config.yaml
n_head: 3
rope_base: 10000.0
rope_fraction: 0.25
attn_scale: 0.125
parallel_block: false
init_std_o: 0.0042
init_std_down: 0.0042
optimizer: "adamw"
beta1: 0.9
beta2: 0.99
schedule: "wsd"
decay_shape: "cos"
steps: 4468
MLP neurons of a small language model. Each row is named by its layer, matrix (gate and up: input weights) and neuron, and shows model dimensions 96-191. Each number is 128 + 32 x the weight over its row's rms, rounded and kept within 0 to 255. Numbers have three digits each. A neuron's up and down rows have the sign that makes its largest values positive.
A block is one neuron, or neurons of one layer that tend to fire together. After each block is what it responds to, as a language model described it from the Wikipedia text at the highest values.

L7.gate10:148148136195165140111131099155087139136106125133148140151103147090085061157157122125091168159144113133099137114183126135161136134108125152136101139199078111153142128170079124099136129177109114138097116098146125095212228129210132192108076168116129157131138159100131152182077147127147122124
L7.up10:168146125209140163137104131117096115118096101188141149150076096116103093135095150133096184102104119106081156108193164093148109131082105159126110111127107085171065131130134139060126152149121155149060122149215130112165162134157105177127063143127085140136084101112133100149066180150141084135
L7.gate77:132097108173144119119100153110105094176165206147158214092136075166088150152146109122154124169079127119111094141085157082124148104081108221100078095109137135173148117101148094110125108137131098136180168096103132111222149099187146075093133144145107138180162103142138185169120083134125145102
L7.up77:186099128149100084071100146062077119160112194159188141103149060145100168078110126147138123166071155099158135095093184051124126158128042169066094107050119092133146116156140136114128047117159115108159174121096118107193126138105126105160162131148164155156164057140153174122137108142099137123
L7.gate159:036131164182152137091189099121094084158141148148132104116147136146154129138105101164136074119128166058084082129059125117159143082170168163198142175148176113123186115137138158120121102152112127131136155065162122104169159130084132088128106083126111171079186177117131148130131145088152135171
L7.up159:062157143178117098120137068150127148193124119095121167125141123117176129210131120141078083132077171157151101148149120126190142129113153151137124168167103120100179157113138180146099169129149107087102099118099214071134135132072073151153063138147098071117150153107154090200152167095141135113
L7.gate164:151117123133099140107139138101133143164138090145163120074105106168084118096081077103121158126100087134123162144155128109082208187159063099101105120150151118092124065101136148133147108133114144104148171161153141146096138119161096079135149117148101084124141135143131154156137144182108119078
L7.up164:148143116163164231178103048156057091153192123133103094100114170119170133140094166138140134168133152142137139190095134230107112176144133118152115170113160125115140166112168130098116158191068138125151135088150095162114119158142105132140086084114061144104029092136123104102140182111169137054
L7.gate218:149149156168125134130203101098058133190157143077112152117109144116133131144152113177157127090090128124155093097072124108109127089123123136094090136164159121178173132125119082206136139088119073081137122106108126111128116156153121092135095113177137115146060133102118161139091139145143163128
L7.up218:173140163140177086118106062104070099111132099172127170105192123105141161113140120167145105123158149126155046113082152123168168100130087155122144128175129163115164107093134118167120103161112066127151193203172117129151148136078111078142137108146118130134119215152154159127139120167148157130
L7.gate308:049161063152135120119190136150177099157172117165139148096102136166139168104188076145101141116105113133081127125107163124141136167103157164052121105132112108141132221167111112086170201164047106107109204102134158153142168113124163132092084094089079119112210173140169153118090045181071162166
L7.up308:103116070157123076094164150078190109142097086152137152097133152119145168118162074187142138109116116125127051153113172119179130139089193130049157098071144138118135148154158204114142140170091109118104141147126112232115190114132125162125065073148120114100153160135107112100106138168114152140
L7.gate371:142144139147126163184151087165072089134151164157104145116105151142092169144101107126160129114155179129107078191150136056142165138140100097107135160140169191098135111178110113136164109189119215087151124098105102154151150132146114102171061082114087087170092194151123143104164140083178099071
L7.up371:121143184145099102105141128157095144185138128098121175153165126210108119089147188121132104112211100118167124132111163082150096156106124142153129091156144094116177117149088100108154122147108144113088189116105123169088100122073139164124091154133152134162097141136154199142146077112110084065
L7.gate505:166155137105127118102189110126132150140165170135123122140194138149101144143163157125095141125109103144117128164127087104133169113085100112140157131120120099104146114174122146076158182182078168152092119090152078129191195117139117078150080148119072100183235024142133117127135119122103154098
L7.up505:142125166140088122135162088137164140060154151164196132118157057169111125155171124073151134124104146092142125174104122131158147107116082167129093148081128124084179118082093153159112128103140082153126189182189162157154137162174107124144094090104101163148085115116141136171153136137078089083
Music and media release terms. Music and media terms in discographies, tables and chart prose, such as CD, EP, Billboard, single, YouTube and Episode, plus mid-word fragments of names and Japanese katakana (Dar-win, F-enc-ing, サ).

L7.gate38:146126148138116116160183110146120157161157137126195119108055121182093191062139105148097160189038129170101145109126066139103128166089140102129118152169096139090134157111092121121103104137108093059108153179142117071195114125143164150115186157094104100108113132184143141137142146157093155113
L7.up38:143131130148202170090151079158126208097167145121155108085123148155134153067102102149060184146022112133129146157089118160154167157082107180116091123118098141083098151114079156092118091197161128117151147099127080093159131149114170136119133094108109104107105093115111146124124134161060099138
L7.gate44:108146126134101099164171097149116081119131165178228121122137148053145111126085093075123113081138172129078157129095173131091141150081180146140113164139162121158044144127082184175112109150137148166160119077086091101173146084146127081140084115128137163130127153160108107119125096138100131121
L7.up44:118138124112174145174136161139085129141134131133104103112073155143153160109170163130152046130082213135153135161124133117132142089110100094146139134156127146141058121105166107137066073120147118131153079083157115170169143087113111098189129115115142126129103077137081124096121107163092152124
L7.gate92:101127169127135110122196158122102145167141090200157141150142084102085085094119058117143124133130175100072148133129182144111107129109154117101132141143157181110102163156058116125141151123093118136210129119070153149144111105130114152131088068143059157135145136145141137123146117139137156146
L7.up92:137140156113118090111160128113153126112143122156105102146178210131124149163169090124082130120143163091196130121128112130083114085173153115115122109115134108125104048093122110178147121145099090129159079169046118068160144142097072095158109125141103129109136108165161134107133122112090093034
L7.gate120:140091159176127109149131164128169086127161138164144146121134152173138086155076126165109173179055117104036110177088097182163126118133134118170087135111162122156114119146130121076159090147117112154100181107134088124215192097129108087082109090092057115146138118121081138110158097134143176125
L7.up120:084102154145216119144162110153099176072109122105081112127138156074098077136127142101138141143090126108143098165194068121149040082121126144131173076108142136067094052103135159140134136122174169172141105129087162104138145188115146151070112126160122078174160114148077129142138121108090123133
L7.gate167:105054113134100125117190158171134124174175082112174102130078153147131099142146157166117079145124104150134121166128126131144160130062101172073107132128120143091156150054135096139129118133119118132176103163112158131135156090135164163128117155160131172139157173082122100103103190195072110178
L7.up167:130100152179098102134125111146073080222151134138146083074129076108123128175131138150117093148086093115103051147093109090116109119072118117110112104118146092139173121179160091153083098214149110168143141092118119110148099129122041112119152101173111158108145145148157130126115125137089172082
L7.gate188:153036106137131106141139149177099104189174111144127110099140163133073143088137077186105056094146131111107087093126088170113160090066122065164079122156108139137113123120145131141173130177117086163138067103090161080152128136134092099123127141122130160089103195111216151054152127131110170108
L7.up188:151133086180183120185102098138100148139163139139125134100154068141105116155113180080125138160127138143149104196132111127068047123113178175128128125072099099138120157179119084091078122120110105120131113132131080123155107073110080090147112175126130171151108073106123106196121153085076122159
L7.gate252:095143131116158158142160190131070125140185097147185108066115138117074177136038112100161125154172105144169188122095157168120076141083136183142139179133155111091094169095106154159089140141136090152129100088076104174133185132167149153147096208135156156104101125099146114088101102150126147113
L7.up252:118093103119173145118107143071104110093154144093138122095124149139073094077079079094092105164049172147133152113162157140141126152064148082109135155129182153193161159077157164104118150170132074143157092130064121109142088165139107055020090181127089121094163093130078091143119071145130123144
L7.gate395:097134143117108152159139104123158112054140132148133118145151122153148164103118138061091180083130153075107119109156148079154159114147135117093157084197105089157130103112128158125143082147112151173118157133145113138147119132144149109121119130126089153082061087178071126111131125128153112097
L7.up395:153160095138122116118129119155118195131079196101097144098082128077113073135128143143117122100118134153122085144152120164085107115076153135122103129183118142163149144180089179139162168155176125149158175026107065160146132127127080156153108144173157161166117089139107185116129092113064170039
Degree and focus adverbs. Adverbs and -ly suffixes modifying a following word, such as nearly, slightly, narrowly, only, not, also, just, reportedly.

L7.gate9:122137120125180095150133143162117113089135098093159181116146159145133154077173177187114104127125195123069129158150141087119112063087125082156114120130178097091102182095106149140176100115126069063106112185143158119132164111171080154131098166120134122148116150134083142135097121158096134142
L7.up9:138111209132116100123097169076189097116155130075099140132130105176140183171162150127124166149159121139157155118119155122146143173166114058135162068065159116142094108132128106104135182147101146158121120156161113151169081178142139137146159173192098078118171108113156130117202118105116150169
L7.gate14:080145144126124115145086172157081109126128130125102156143086156126070138154192164117087181126174124143095153176138140124205089104089117165153095147098127157143103142175083149084146147158044077142137126161151138087145199155183150110114115088132071142145154111090122138109134094171080182109
L7.up14:116125125106154085192150176138116171103117125121071139151095115069115208111138182105131182172126123152142192167108150131156125108134127155100094169150085168092087108166120139089124142163110117079155131126173123080119147171187074142142148060075082138102146152078123139088122114176119144133
L7.gate75:149153161108178173158155128111093135104161113132199198131145138174134135145143126187083131112109159155110131126171162115133135135126130092109112127087075025105123191147126049115188201117097143129165127123124140108102140107183115151135107135142178159105090164138062151197112142212182174108
L7.up75:176156174147111159176167168132174106129157096165106147182122128165138203161112132175143147115080168186121133121147171108166083118147110134188124154073087095098132133143150101160132174105175120156117076145123127077142174151147115126191149122108164092117096171122128162170138137164105122093
L7.gate124:153123147083087170062150086125108140158128181134181156136099186144111121168115168125126148144164137107176097072143105139135087159095148157152157139192121099130154155183092106183119094124089114108145131124162162146130157064161175110049139124132181130090163134092181172142074112117130122059
L7.up124:139121164120082099166119103151167178091099097126079106062103100162086193122166070152139177143168067134100113151137136097095136149173148075151118108102063110121134130156082142113115159162093186140175117088140100158104133133134149153158148118148098074099123164142134137108163144127174093110
L7.gate184:143131139122125114091174152172118134111150145106199114124114119148075107134098130109088092131113162148145145100132117125180096142190093166144126127164115069131137133161123175157154104196142126112130036119088078093147170055123106077079132108103091137071187100117130130137115136119139136070
L7.up184:150157159117114114123133131151115195126091146120121129098118074144185062143136179113130129150112193129108146141138082170085110182131078165213080027189119140155155143129088106126138105149110134148143103097124096116185186109230138101176131126148115105128131122168068137206146113190105168125
L7.gate454:148141075135105091162068147143109095163113142111103130133071177088122151134190151160138168138155160161122128109170139083188173130147143122139116103165122093149119135110181120139157130165131124157131050217133125160151149114166124145175089134183113115106163131124138116160131138161084191067
L7.up454:142134151087068089159127134167194114138101144114144140128087138113160125124154165165107161157177189147118101126145170129189151074138133145175158119181105138170190116138165164163137104131162161137161136128156124162141180124132153167177155157151136085130137110145143154111118114141110162160
L7.gate490:131194140116160104119110104098162150119126162159127093046144152111100100141142136197155114159130149167137112125129218127116114098114091147142122094048125115171124117111135133124107128131103170174154125130133127162151144127165126107175148104156157112167181137121123070119138117142103164110
L7.up490:081128134067148079188091132109128114090106180084079143086108162161121110101160117125178110172216139103127145105100136128138097091103110111121151066180075120049153101115155136110107113146122140187154063149109141109092142146127130080117168094170148178104122178132186105062151123147110111126
L7.gate501:133132170097091097108137147142142125097124157152145185128109191141149149131142128171066156132126142141099181146115129150129130129154028103143129127147115088132139121135196139101165123097063129125155196178120190166180154102151127126157158114124076107198201117169163171127060121137100133104
L7.up501:116067093145133185099060090147147107108156153084086128111131106108129159152105123139067148178094228122142185137136150101090120130131096134132115140122120119115066099114135159105086138131156184134163101177187095099153126102093092091187133177126079053151192105126161114094170120107104131133
Season-year en dash. The en dash inside season year ranges like 2014–15 or 2003–04, mostly in sports tables; weaker on openers of set phrases (part of, Chicago Cubs, July 16).

L13.gate334:125187097126143059162124163123148150141129098195146128100171152129067192125168174129140068171072165094099134088103108070151141114140057143118159136078128129131095123161102113116158094147096129100123155136114136175205119082095129139060130118103115082089156158098174136168116137134169085112
L13.up334:136069115133153118100077158150177190136109132098140110115151122107196158096210139101107132167142180152110127195150085107142183107133109127122119087124150092110174161098132150094141144188109121143158135165140147126164110130121117172083114133122101139131128094154125133101108085071129165092
Month names and -ed. Month-name tokens (March, May, August) in dates and inside other words like Augusta, Marchenko; also the -ed ending of passive verbs (drafted, tested).

L13.gate308:126122113172164051112123118206080162160102177130140135119140128182165134132137130102108092066113179105047151114094142051183110157118113165177094169163134159149151150156102090126136147149114124095126120083169118149188170067136168113197093084138109103082142115117158137171155124126121083100
L13.up308:102178062170172103104108118147126180124047123109138143168124084132161122162128105102156151121124179127094177181109142083159121102134118088135115107162107190128141164175087075083122152110093130132103153107156132145167148100128114095162077098105145098160088099127183128204110184130126080067
CJK character bytes. Byte fragments of multibyte characters, mainly CJK characters in parenthetical native names (鈴木 大, 誕日), plus accented Latin letters and Cyrillic.

L8.gate38:127158130130192072126085063099062053132139130128153196095164154114178105131162157102114159150149107131068117099102118091109146094111064121132118131116116091154134146151129136195115182113043137114094121105069147116182103083144117140172148129149102112081117177152106086131127142165125136076
L8.up38:105117177109071056121110134161133081188099164083155140112143140105197094148152143150094096131112184118200166111190176136162102117147097122103118156080121178148146166124135100159105148132096124132081134104128141084173087101101120208135093147093148117082082111164155053112099110123162100138
L8.gate95:053123172123102154129121134118135102105130173100125160124149129184151129106120160182174099148152118100161138069076168111125086101086080185100095164084145091109159118109100160107061175153125161179145112124142120148165137079160186132073057105172154095054103132144090177139154115125113112139
L8.up95:111137131112146132122145176163107131047118060110118086100138168094163131133130052145085093137080137129128129158171106181108127094125107097111170128121093148161143114121147156111082096097179073145145173133140125118099108146140148117135122118068140142096147158124074113152102044123149143127
L8.gate114:105123106183184185141141110037112081149142123101080138120149108112097200150098117134110146095151177122123142162175158113157129116146106134095138130155126089153096226149104153124069121157117115187139111082087170169132112102131143105168167098146121109114130202097191144133134134178132147104
L8.up114:176147091137084109080168099138129170149137150154131116188109168146089173156116148123110101121124135123064126140127137122145140111077083119117125171169170090111174126133129149106105157149148077100118146120128151134149102079154140074126180169085124113139159141123106150166097170194118156095
L8.gate211:179108209146126131118128121130108146158185111104182194116129158132108110136153132127112130119108174154161162064110132135108163139169091113141107164139127160120064134113104115060064091133060109125189211087124093163157175086158167162160115096130119086082068140100138157084168123029160170138
L8.up211:176091193100082112071170100127128104108144104121118167106093148136137135095161158109145129098138169151135110068133140123134129155108094092154169173097111149165134177184096161125072121140062134121159162117129075196086122116130164171135129111127166134106123187113204119117097127041163158146
L8.gate322:072119066130135151088120123105127117147090139116155121179183195166058162185121112109083162067186064101128080046129123101175035146080094140148125147183179094118171121106127160090094090154158124167113095179096137149117120106119141058130142128120146167085156179105171116104060137138113111128
L8.up322:142144116139151149139159127121186124107111149136140111131132158093125122113113102110214157142172147151194078147144139144158170137104137179079162140074123098099083117125102107142147122144149143192125090119120153125137090139118107069230103105121145138090127083138186050127129140155129091185
L8.gate377:111123170165112139115142122157088125134167145179200158156171143118143173113146164188166138129096038111143145143131096115147092103130096096155121108108230096103069127081087078124135139173078173171142135150167128090104150093142106112103092138123115125141114157068153201098135074114053164124
L8.up377:094125111159114167118098141110067130086129130155121093161124053079138175118144224136159124144123105106162185169144050154158174107111126106125150084139187118057116084113151144144112121122138135156195110161137113149128136134120160135200168116113171113112109151133140172071095074122122154181
L8.gate437:126166130135191104114155104127131113121133112128160141112065133155135164122122116164119156117182095125131157116132103158124161115066113166120148158144120155155154142163111127081109113110103114132178119128059123126147108111172174112103094135161121199139169220104146154141099094142112122074
L8.up437:125157123098133128156096116088116144091077151114046149117073155151131105184138147111141106095130177152171158109129123157174125107126075191132112144115109121094141107132123109106033102137137130135105107153097154118094126113081122105179171183167076117149131163125057125110121075131179131113
L8.gate507:101169157148083079146142091106128120147156101113155112143152144128118197166141132155118094092153116133120174121122162129113157186161164153168148119171089113159077176206097128113145143112104085111148150123201156091151119135122125098201127100092150146062171132103194141050167133190132120130
L8.up507:134141175127104081106163098109147081093143125158151126131109126153114113129153142238114113111171139071137080050090142086146090117097088093121125119077132081122131158162138131161082197129142111143115149153141153099141081160150114156140119121137100149061102128087169144110136179149146138143
Mid-word subword fragments. Interior word-piece tokens inside a longer word, often names or places, such as Bol-iv-ia, Aust-ral-ia and Se-con-d, plus en dashes in season years like 2020–21.

L13.gate109:112114139194192096135156150139100136137146134133175175125101139150116073114161115105081104103140124126131096071104105111196095134100119135122070134075130139169137176115119127118161117091138095112173167145041095084172133125190136117106094102128134115092145113122118149125080065143093144130
L13.up109:113079100138114119138166149154153183158120113076160128158076139069111058080133100102128079146175090154136111130148136135152142101131080148114128176049112169144108186149137123117164084034167093107135154201114131105127112162097128125135136093151146110079136137185097075091126098137123160175
Pre-verb slot after subject. Adverbs, negations and connectives sitting between a subject or auxiliary and its coming verb, e.g. couldn't, then, gradually, and, to.